config = dict(
    hidden_size=768,
    intermediate_size=3840,
    vocab_size=16384,
    bias='all',
    parallel_block=False,
    batch_tokens=262144,
)
MLP neurons of a small language model. Each row is named by its layer, matrix (up: input weights) and neuron, and shows model dimensions 32-127. Each number is 200 + 30 x the weight over its row's rms, rounded and kept within 0 to 999.
A block is one neuron, or neurons of one layer that tend to fire together. Before each block is what it responds to, as a language model described it from the Wikipedia text at the highest values.

Description: Final subword of a split proper name, mostly foreign people or teams in tables or lists, before |, comma or (: Brno, Batalla, Lionakis.
L2.up365,168,177,224,269,210,221,227,173,236,169,186,143,188,194,206,234,226,251,180,218,245,188,157,219,257,214,168,203,197,185,199,237,229,225,211,227,192,236,187,201,200,273,159,252,200,171,187,228,190,207,203,186,210,150,177,177,152,198,199,192,203,205,223,191,224,222,181,255,206,182,153,213,261,166,202,236,207,216,210,199,204,215,208,150,211,203,235,174,167,185,245,177,181,207,187,206
L2.up1766,235,207,203,268,184,244,240,178,197,179,205,177,206,170,202,104,214,201,213,179,182,219,218,170,235,209,240,231,185,196,236,246,208,202,168,224,163,233,188,215,201,218,215,222,205,196,239,193,201,162,199,190,172,199,226,167,218,209,192,196,193,166,135,181,184,162,198,216,218,188,215,261,191,166,236,210,178,244,181,182,166,189,262,163,192,180,212,173,163,148,229,222,160,165,170,206
L2.up1803,201,167,170,250,187,185,225,208,194,201,124,138,168,180,227,178,220,148,179,196,201,228,209,192,242,224,227,200,229,197,199,195,209,198,231,191,257,151,163,216,276,269,229,211,189,164,178,212,186,224,228,190,195,148,190,255,223,181,162,139,144,168,201,211,195,220,181,201,247,191,185,189,249,164,195,140,157,191,205,205,200,228,159,175,244,216,227,227,189,223,193,172,165,184,200,150
L2.up2996,199,241,235,189,159,224,222,204,200,215,207,206,217,137,229,195,218,169,197,160,258,178,183,211,224,195,192,169,175,234,159,219,189,180,229,197,234,175,181,216,234,226,156,199,220,205,182,192,168,161,186,179,183,213,156,218,170,179,169,231,199,176,143,233,164,175,146,204,220,211,178,258,284,151,158,197,153,220,228,184,189,228,212,154,201,163,210,191,198,160,200,189,174,189,181,169

Description: Final pieces of names, countries or venues in sports stat tables and match records, often just before a pipe, e.g. Jecan, Korea, walkover.
L2.up1594,233,163,217,205,239,197,220,240,238,153,156,218,227,231,241,167,195,194,166,187,218,222,165,201,256,188,190,246,222,202,196,205,147,212,232,245,220,207,185,214,176,159,228,226,199,245,198,163,205,218,253,183,233,200,200,214,194,193,232,256,237,236,242,252,203,220,195,161,218,155,218,195,249,202,168,212,192,229,222,224,205,136,199,200,196,211,201,232,151,179,158,175,221,162,197,168
L2.up1771,175,224,224,217,207,194,240,210,171,253,186,161,232,228,148,198,206,226,193,236,129,213,169,178,247,142,214,248,168,199,227,232,199,203,233,167,207,143,129,222,217,251,174,215,160,143,247,209,184,159,232,200,169,193,200,193,192,233,215,224,253,280,262,221,169,189,213,214,174,169,182,186,219,247,242,147,196,162,190,148,259,201,223,192,210,236,178,196,243,219,218,252,177,253,219,266
L2.up2904,224,211,179,226,192,255,179,235,221,252,140,212,244,205,193,227,229,200,153,171,197,246,228,180,156,190,211,183,224,221,189,142,148,185,235,214,179,220,245,219,247,181,185,237,145,193,192,133,202,181,251,203,250,172,187,171,199,192,178,187,268,196,262,216,178,187,212,169,237,227,165,225,213,185,170,168,145,182,209,186,272,224,215,176,222,199,203,245,201,193,222,161,194,212,223,149
L2.up3239,184,187,181,203,173,217,167,183,203,177,202,199,181,210,198,149,210,159,253,238,233,187,153,153,201,170,155,230,211,158,226,215,206,215,221,233,220,237,233,178,202,211,180,209,215,198,166,213,175,208,257,189,227,161,207,222,213,198,124,191,179,186,142,227,239,185,188,193,171,137,202,226,160,186,140,191,194,201,189,180,269,163,213,130,195,189,166,217,152,217,158,215,200,234,177,175

Description: Final piece of a person's surname after a first name, often before a bracket, pipe or comma, e.g. Sne-ider, Fin-ley, Gord-on.
L5.up1226,193,201,189,204,204,194,175,226,166,176,206,217,229,207,220,182,195,198,218,188,216,228,196,220,224,247,192,199,182,198,130,194,197,192,203,182,188,161,187,191,192,200,215,200,149,236,169,167,278,211,275,143,174,197,232,137,214,173,170,224,256,240,154,217,239,221,196,195,223,159,202,214,186,189,223,190,216,235,196,177,167,238,223,136,150,158,210,182,208,198,237,210,212,235,177,213
L5.up3385,172,212,184,212,241,208,238,261,167,181,235,207,224,216,166,184,243,269,251,176,237,206,183,154,189,241,124,192,163,214,249,161,201,185,199,201,200,160,157,200,201,253,194,211,236,168,147,181,215,200,157,205,245,151,206,167,197,178,202,210,178,185,191,204,195,228,225,243,215,193,200,155,211,199,142,204,175,204,218,225,218,179,193,226,161,189,226,214,221,215,267,193,188,230,238,159

Description: Last word or piece of a proper name (person, country, team, event) in tables, credits and lists, e.g. Johnstone, South Korea, Jersey Open.
L3.up612,227,239,228,244,189,142,195,214,220,184,164,208,198,221,166,229,255,221,184,224,215,174,238,161,170,220,219,220,252,227,229,182,234,247,205,171,229,255,208,174,261,264,206,234,121,198,218,204,184,221,201,229,187,190,196,210,199,248,187,198,168,184,196,173,187,206,183,201,207,168,232,178,173,206,240,227,127,134,177,141,177,189,193,215,210,190,192,187,195,167,249,216,176,252,187,175
L3.up1469,202,190,217,221,158,189,242,172,182,228,166,206,160,138,205,209,191,191,175,147,204,205,222,181,219,170,138,194,197,179,179,220,142,203,247,194,201,180,201,178,161,299,148,207,163,145,205,156,201,204,199,183,190,160,250,177,210,137,256,207,196,187,202,225,181,134,213,224,199,253,150,163,208,246,150,170,177,200,197,174,209,190,227,197,220,203,263,180,183,215,240,145,174,171,204,181
L3.up2259,221,219,181,205,137,154,227,260,216,219,159,196,249,220,224,188,200,217,214,235,184,138,186,191,193,252,177,167,177,188,198,193,254,188,229,231,149,228,159,138,257,185,207,269,182,247,279,245,173,202,155,238,181,227,170,199,189,154,165,249,173,197,197,181,209,221,203,259,165,244,213,203,198,227,172,189,167,180,202,176,204,196,196,162,217,190,197,200,160,159,206,207,197,216,241,177
L3.up2371,222,263,197,252,139,187,153,244,232,197,145,191,223,222,265,215,208,242,197,246,197,170,207,170,248,183,235,200,163,211,171,148,224,259,178,159,196,187,190,213,234,215,184,242,196,247,201,269,176,240,222,207,205,215,192,165,212,189,147,218,169,270,219,213,194,216,229,194,233,258,243,167,211,202,236,175,188,199,216,185,197,131,208,255,202,201,238,194,167,160,168,136,229,190,134,173
L3.up2655,263,173,224,204,153,201,224,163,201,190,218,95,176,180,216,188,150,194,215,193,231,171,211,192,185,163,183,195,148,169,183,164,146,188,150,211,142,171,183,158,223,255,162,168,178,157,201,224,218,282,230,237,208,215,205,212,190,185,171,244,220,190,186,234,167,164,168,200,179,137,192,233,177,192,210,212,218,175,194,231,171,216,99,183,223,183,232,205,138,207,280,165,254,112,233,222
L3.up3050,167,181,201,250,179,191,215,243,192,228,168,202,237,256,227,199,220,214,197,229,198,185,212,164,221,188,227,196,175,189,201,236,224,237,174,222,151,227,220,208,220,185,182,236,166,214,160,200,194,263,234,206,143,185,201,233,202,248,200,176,208,165,162,226,216,201,199,213,217,174,170,187,208,245,232,171,148,192,194,167,205,189,219,234,199,195,234,176,208,205,170,210,211,174,213,195
L3.up3229,216,269,196,206,211,163,199,255,147,214,213,176,228,249,224,207,217,242,228,158,196,234,216,166,188,189,155,179,205,193,171,208,179,198,247,246,211,232,242,183,256,186,258,170,202,174,192,240,216,219,176,246,194,228,226,179,256,229,222,168,206,251,196,252,187,197,195,236,200,198,207,166,225,168,265,208,228,208,197,216,203,194,189,191,181,176,182,171,210,197,157,124,171,251,191,225
L3.up3531,201,175,178,232,257,177,233,254,241,216,232,226,273,161,192,161,257,201,216,200,195,184,157,179,208,228,156,202,143,210,181,233,197,221,202,225,168,212,187,161,173,299,211,276,189,195,213,156,168,188,209,216,107,181,205,246,186,192,152,215,208,160,211,204,252,207,180,192,197,208,225,251,214,160,198,210,214,209,191,216,182,186,165,177,223,168,156,202,225,165,182,212,256,179,239,249

Description: Punctuation closing a long clause or sentence, such as periods before paragraph breaks, semicolons, dashes, and closing parentheses.
L2.up20,176,185,111,222,192,170,221,235,199,228,179,215,242,164,190,238,202,248,208,197,151,239,195,248,147,179,228,157,189,196,216,206,179,129,264,226,224,230,188,173,235,244,157,211,224,198,246,197,243,189,112,204,164,177,194,220,173,229,178,228,189,210,195,185,190,159,139,191,176,179,179,187,197,221,247,198,231,188,140,190,186,230,203,163,238,178,217,198,235,181,207,179,171,190,182,133
L2.up1172,183,240,180,220,184,142,154,198,250,212,266,160,216,193,225,172,181,208,206,201,228,186,210,203,214,210,170,212,150,185,192,218,265,186,216,226,224,153,144,204,171,223,179,183,243,196,206,187,204,214,217,197,174,195,218,225,196,209,145,220,178,211,183,215,186,201,173,182,180,160,219,224,182,202,179,177,249,186,191,199,181,200,149,224,212,192,188,203,195,178,253,214,231,205,201,195
L2.up2392,177,182,182,263,166,210,227,182,214,183,173,258,207,175,241,192,214,254,102,150,197,227,226,182,187,197,166,222,195,195,234,176,221,137,165,179,174,190,198,189,218,191,207,164,207,213,203,166,263,207,176,219,163,240,195,197,206,248,193,184,231,182,170,213,201,218,232,238,203,156,187,188,199,155,167,228,183,192,181,258,224,236,206,200,244,203,175,216,190,178,189,226,184,186,189,151
L2.up3597,159,169,198,296,186,166,216,224,200,188,163,196,174,184,251,223,184,192,213,222,211,206,252,213,212,183,162,209,147,156,170,175,233,165,156,196,189,183,165,154,201,216,233,203,219,194,219,215,187,203,175,230,156,222,214,224,224,221,177,225,203,179,190,208,153,177,184,156,159,154,199,235,224,164,206,219,203,198,170,178,201,232,217,170,172,118,181,168,204,191,235,266,181,190,187,196

Description: Final word piece that completes a split word, mostly given names before a surname in rosters and tables, e.g. Dam-on, Cly-de, Ger-ard.
L3.up512,199,170,203,196,160,153,206,219,180,233,215,184,215,179,204,159,185,210,182,205,235,179,182,213,198,253,230,153,179,213,184,210,210,177,165,227,168,230,215,220,157,182,220,211,219,160,160,165,206,167,193,195,208,304,204,235,184,221,192,142,188,239,210,255,224,212,210,236,172,166,140,215,218,142,191,184,182,210,228,182,223,243,206,222,174,233,260,192,168,213,175,150,146,161,192,210
L3.up526,192,150,209,228,198,227,217,172,193,252,180,229,172,162,202,272,183,200,218,162,172,148,207,172,186,184,189,199,122,188,211,137,130,174,166,208,220,203,219,184,195,179,207,176,193,207,196,156,215,147,181,163,182,243,237,203,235,202,241,189,196,155,184,183,213,124,199,216,223,186,192,265,212,231,169,214,190,203,229,212,195,239,240,222,229,163,153,127,238,177,194,217,154,145,190,153
L3.up728,150,228,215,215,185,227,231,253,215,203,139,175,185,207,197,218,204,176,160,160,204,211,194,229,207,152,199,226,202,141,200,216,156,183,231,184,214,220,214,214,241,191,197,185,187,208,201,209,189,212,206,208,191,224,148,225,177,196,213,216,225,219,187,227,214,131,217,181,227,174,195,234,215,246,154,180,172,222,148,172,161,199,232,223,220,215,213,230,139,165,193,152,212,240,150,180
L3.up1721,192,253,238,212,186,235,200,178,191,193,193,223,171,198,199,215,150,188,205,270,224,225,227,194,219,210,187,223,219,192,228,181,156,195,178,232,264,205,190,244,213,199,239,242,221,239,191,206,173,188,187,197,182,244,217,168,194,181,178,241,177,181,222,206,148,180,142,235,208,197,242,235,167,164,196,205,210,222,225,158,199,214,182,136,167,177,220,205,215,199,233,184,174,201,194,207
L3.up2736,165,201,170,199,206,236,159,182,195,233,208,243,211,162,170,178,221,190,199,200,188,189,234,200,200,198,188,180,227,188,180,188,186,197,169,157,176,188,174,200,220,268,179,219,232,241,205,223,185,135,244,103,122,167,203,199,261,210,180,159,204,203,236,187,181,220,232,213,248,187,210,219,188,250,181,141,156,201,178,184,189,167,149,219,190,218,194,227,204,208,241,220,220,188,170,159
L3.up2841,196,183,200,236,149,187,176,240,192,256,197,174,183,181,209,212,222,218,218,226,198,165,235,183,240,142,193,220,177,145,180,181,143,134,168,177,176,221,210,205,224,202,202,237,202,170,220,178,215,190,226,192,195,221,211,189,226,192,238,176,255,232,207,215,200,180,150,218,257,196,206,202,183,197,133,160,193,182,235,209,169,238,243,195,243,162,190,215,235,196,255,188,197,145,221,127
L3.up3102,220,178,191,221,184,199,202,201,212,198,214,210,204,136,171,171,185,199,209,183,146,207,190,195,175,175,210,242,226,227,138,219,212,181,183,228,201,197,213,258,216,233,203,252,192,225,198,173,212,230,178,181,200,155,199,237,224,161,181,162,214,207,187,232,146,177,195,214,201,187,227,230,211,170,249,176,190,188,211,232,281,214,169,246,191,198,206,239,143,163,223,201,193,203,200,203
L3.up3655,180,196,177,191,188,191,263,234,181,221,167,212,207,194,187,203,190,193,155,165,205,210,225,224,183,183,263,150,137,168,205,235,227,170,221,213,208,217,272,236,220,237,185,167,185,189,185,245,199,210,159,194,171,233,224,234,266,206,165,232,205,192,172,186,243,160,139,216,256,165,180,246,196,200,191,208,223,214,259,237,231,174,228,225,205,181,211,204,212,180,225,190,194,192,203,194

Description: Prepositions (mostly of, also to, after) directly after head nouns like death, remake, timing, plus final pieces of such nouns (rejec-tion, re-release).
L5.up445,244,223,176,177,202,215,200,191,231,173,171,148,151,197,231,238,246,211,219,246,203,211,222,161,220,200,213,127,172,179,252,193,133,219,176,149,191,170,239,231,168,237,242,199,155,239,217,192,185,203,200,192,196,180,201,203,158,238,223,145,155,211,238,170,204,245,249,217,226,173,225,163,208,188,194,169,176,232,233,175,192,226,219,186,142,201,243,181,201,190,202,188,189,191,200,206
L5.up1285,229,231,214,132,189,185,198,205,212,194,228,216,177,189,197,234,244,191,234,207,169,195,217,172,167,206,209,167,163,139,235,191,188,138,181,228,194,169,187,220,192,182,259,207,217,237,188,213,194,200,252,238,171,190,202,236,205,159,191,200,187,200,179,181,192,171,224,228,194,157,214,234,229,192,274,197,170,197,236,201,224,208,236,195,202,197,184,158,190,210,166,224,232,200,192,230

Description: Final word-piece completing a split word at the end of a clause or sentence, just before a comma or period, e.g. -place, -atives, -ers.
L2.up317,195,182,228,184,195,172,205,197,225,225,241,255,249,191,201,169,144,229,207,143,158,215,197,207,151,238,231,195,170,173,224,196,248,143,219,216,255,266,193,251,194,163,204,228,151,170,241,185,200,178,168,196,191,161,188,179,158,177,166,227,182,217,201,176,175,123,184,216,165,201,260,220,217,162,199,261,243,200,182,203,182,208,249,178,224,197,243,197,191,190,220,176,215,193,231,183
L2.up2074,195,180,258,193,150,234,175,215,188,207,217,212,148,180,234,216,194,205,222,180,159,182,166,189,189,264,237,196,207,186,185,194,167,173,184,205,174,246,160,195,188,203,232,199,198,239,249,216,174,150,112,133,199,231,197,183,173,208,229,220,214,230,189,200,219,228,238,168,200,193,220,178,185,187,192,264,195,188,181,242,180,200,209,201,205,207,204,184,143,185,217,192,188,266,230,205
L2.up2209,269,199,215,198,188,243,172,222,242,148,216,213,249,260,218,209,175,178,233,226,168,152,136,183,170,160,218,136,185,155,138,222,167,207,218,214,195,170,167,219,229,171,231,241,248,177,194,226,170,207,197,218,174,179,207,248,179,224,238,217,240,244,174,227,246,174,163,235,167,240,216,199,219,182,192,184,236,211,159,264,149,185,217,171,172,151,218,148,161,194,155,157,218,193,145,180
L2.up2528,215,177,185,190,196,188,206,196,184,219,156,235,216,170,204,165,202,209,243,179,188,183,180,145,214,215,185,185,147,212,204,193,236,196,215,202,195,210,166,204,172,179,146,199,223,135,244,175,182,244,209,196,203,154,224,242,169,203,195,200,168,174,235,220,194,149,195,222,206,214,175,214,209,209,168,216,174,173,192,217,155,227,195,196,151,169,169,218,180,208,213,212,146,233,228,244

Description: Final word-piece that completes a word split into subword tokens, e.g. retre-at, with-draw, ple-ased, attemp-ts, take-over, in running prose.
L3.up192,257,176,246,250,133,211,147,183,254,194,219,207,259,194,196,163,221,200,223,210,224,169,189,200,213,178,174,192,187,147,214,243,201,196,152,164,166,183,157,205,232,200,156,195,204,193,265,196,211,174,163,205,219,172,209,174,183,260,165,229,204,191,169,224,210,174,180,259,171,198,246,212,250,224,220,189,188,212,204,221,143,246,230,164,223,183,192,249,132,217,157,217,222,196,179,184
L3.up482,199,231,229,291,192,224,172,186,187,249,167,208,185,152,201,225,154,206,226,138,242,225,141,174,144,202,217,173,209,170,136,203,205,164,197,192,261,124,207,207,195,159,189,177,200,210,210,169,178,235,170,184,208,169,229,187,178,194,207,140,193,218,134,271,208,175,185,241,192,235,237,182,172,171,223,217,199,178,145,260,213,212,255,185,204,225,176,158,213,169,202,212,229,172,219,212
L3.up483,227,206,224,159,202,203,190,179,197,180,245,260,200,156,245,220,220,179,196,167,232,157,176,199,160,184,261,150,195,200,185,283,208,195,205,200,201,175,228,211,226,141,176,258,211,201,175,203,228,223,179,208,227,237,192,236,197,204,194,205,142,211,172,222,247,177,180,225,183,220,238,200,228,137,203,180,201,216,188,275,187,197,230,196,178,202,155,183,172,214,175,185,229,146,168,191
L3.up1356,214,187,222,223,268,232,160,224,203,193,141,166,263,203,219,219,184,256,242,142,209,178,141,228,251,172,214,193,180,209,150,212,178,182,188,242,211,193,135,168,214,181,188,205,216,202,217,202,161,205,171,162,188,258,231,212,161,135,222,152,208,223,192,183,164,231,165,211,198,262,196,227,175,186,126,186,217,200,165,172,211,239,197,184,161,198,178,142,190,230,165,207,158,175,185,213
L3.up1448,160,154,185,212,182,173,174,211,242,173,263,189,221,167,203,213,210,210,177,242,161,197,205,185,224,140,220,142,151,242,171,236,215,187,169,198,143,217,151,206,161,204,205,154,243,186,208,178,254,218,208,214,292,211,150,220,220,192,168,171,199,207,176,185,221,189,273,225,233,164,192,205,273,193,193,247,219,220,181,188,164,159,259,132,192,216,194,164,225,212,250,191,186,197,198,170
L3.up3398,193,124,181,165,165,198,175,183,167,152,174,181,201,169,219,238,221,214,258,191,210,161,225,166,211,162,184,171,154,208,173,193,200,162,232,203,158,240,199,214,183,180,179,209,230,159,183,248,211,242,196,155,216,219,237,194,200,190,227,184,134,174,168,196,157,169,240,193,219,202,226,265,208,213,224,211,162,178,165,133,200,179,233,166,214,186,184,210,256,235,193,152,210,181,175,201
L3.up3727,176,247,261,205,205,224,211,211,186,233,223,203,221,214,198,247,224,229,217,177,141,176,215,199,215,194,166,161,175,217,191,181,217,190,203,205,211,211,182,205,225,176,173,248,166,207,169,203,202,201,146,246,230,194,178,186,190,179,207,217,239,219,224,173,213,205,208,225,208,229,246,209,209,163,286,200,226,208,214,220,217,153,250,142,218,187,212,199,226,210,157,186,192,175,189,177
L3.up3777,242,215,210,183,226,198,187,221,222,172,229,165,200,192,264,276,184,152,222,166,197,152,202,183,217,220,176,167,189,215,211,222,169,173,204,163,180,232,258,214,207,187,222,189,196,174,177,231,236,209,193,209,182,151,210,201,235,221,117,197,215,201,192,214,216,216,201,203,248,241,181,186,168,140,273,208,218,172,216,169,192,174,247,127,177,248,154,156,229,239,225,185,184,166,125,198

Description: The final piece of a person's given name, just before the surname, in tables, cast lists and bylines, e.g. Hor-ace, Gertr-ude, Kathry-n.
L5.up1037,229,216,194,232,192,204,212,260,216,267,167,215,185,172,210,192,190,222,225,176,164,210,200,215,216,172,193,196,233,184,179,171,94,179,129,184,141,251,212,226,186,177,164,185,179,209,212,208,203,236,209,205,215,244,268,182,220,166,216,152,215,198,216,224,199,104,165,207,231,225,199,207,197,263,205,198,244,191,181,251,248,190,217,183,270,233,184,221,219,240,207,174,203,144,227,163
L5.up2231,164,201,220,215,211,192,233,228,182,203,172,197,217,139,185,172,168,283,204,168,151,250,246,217,201,161,211,198,187,171,140,158,148,176,175,169,167,191,227,178,193,223,211,136,219,198,143,205,240,228,168,201,188,191,254,227,204,160,213,200,190,202,240,136,196,120,189,212,170,237,225,192,222,217,186,251,191,218,167,196,240,208,228,198,209,211,188,232,197,171,223,169,193,204,248,201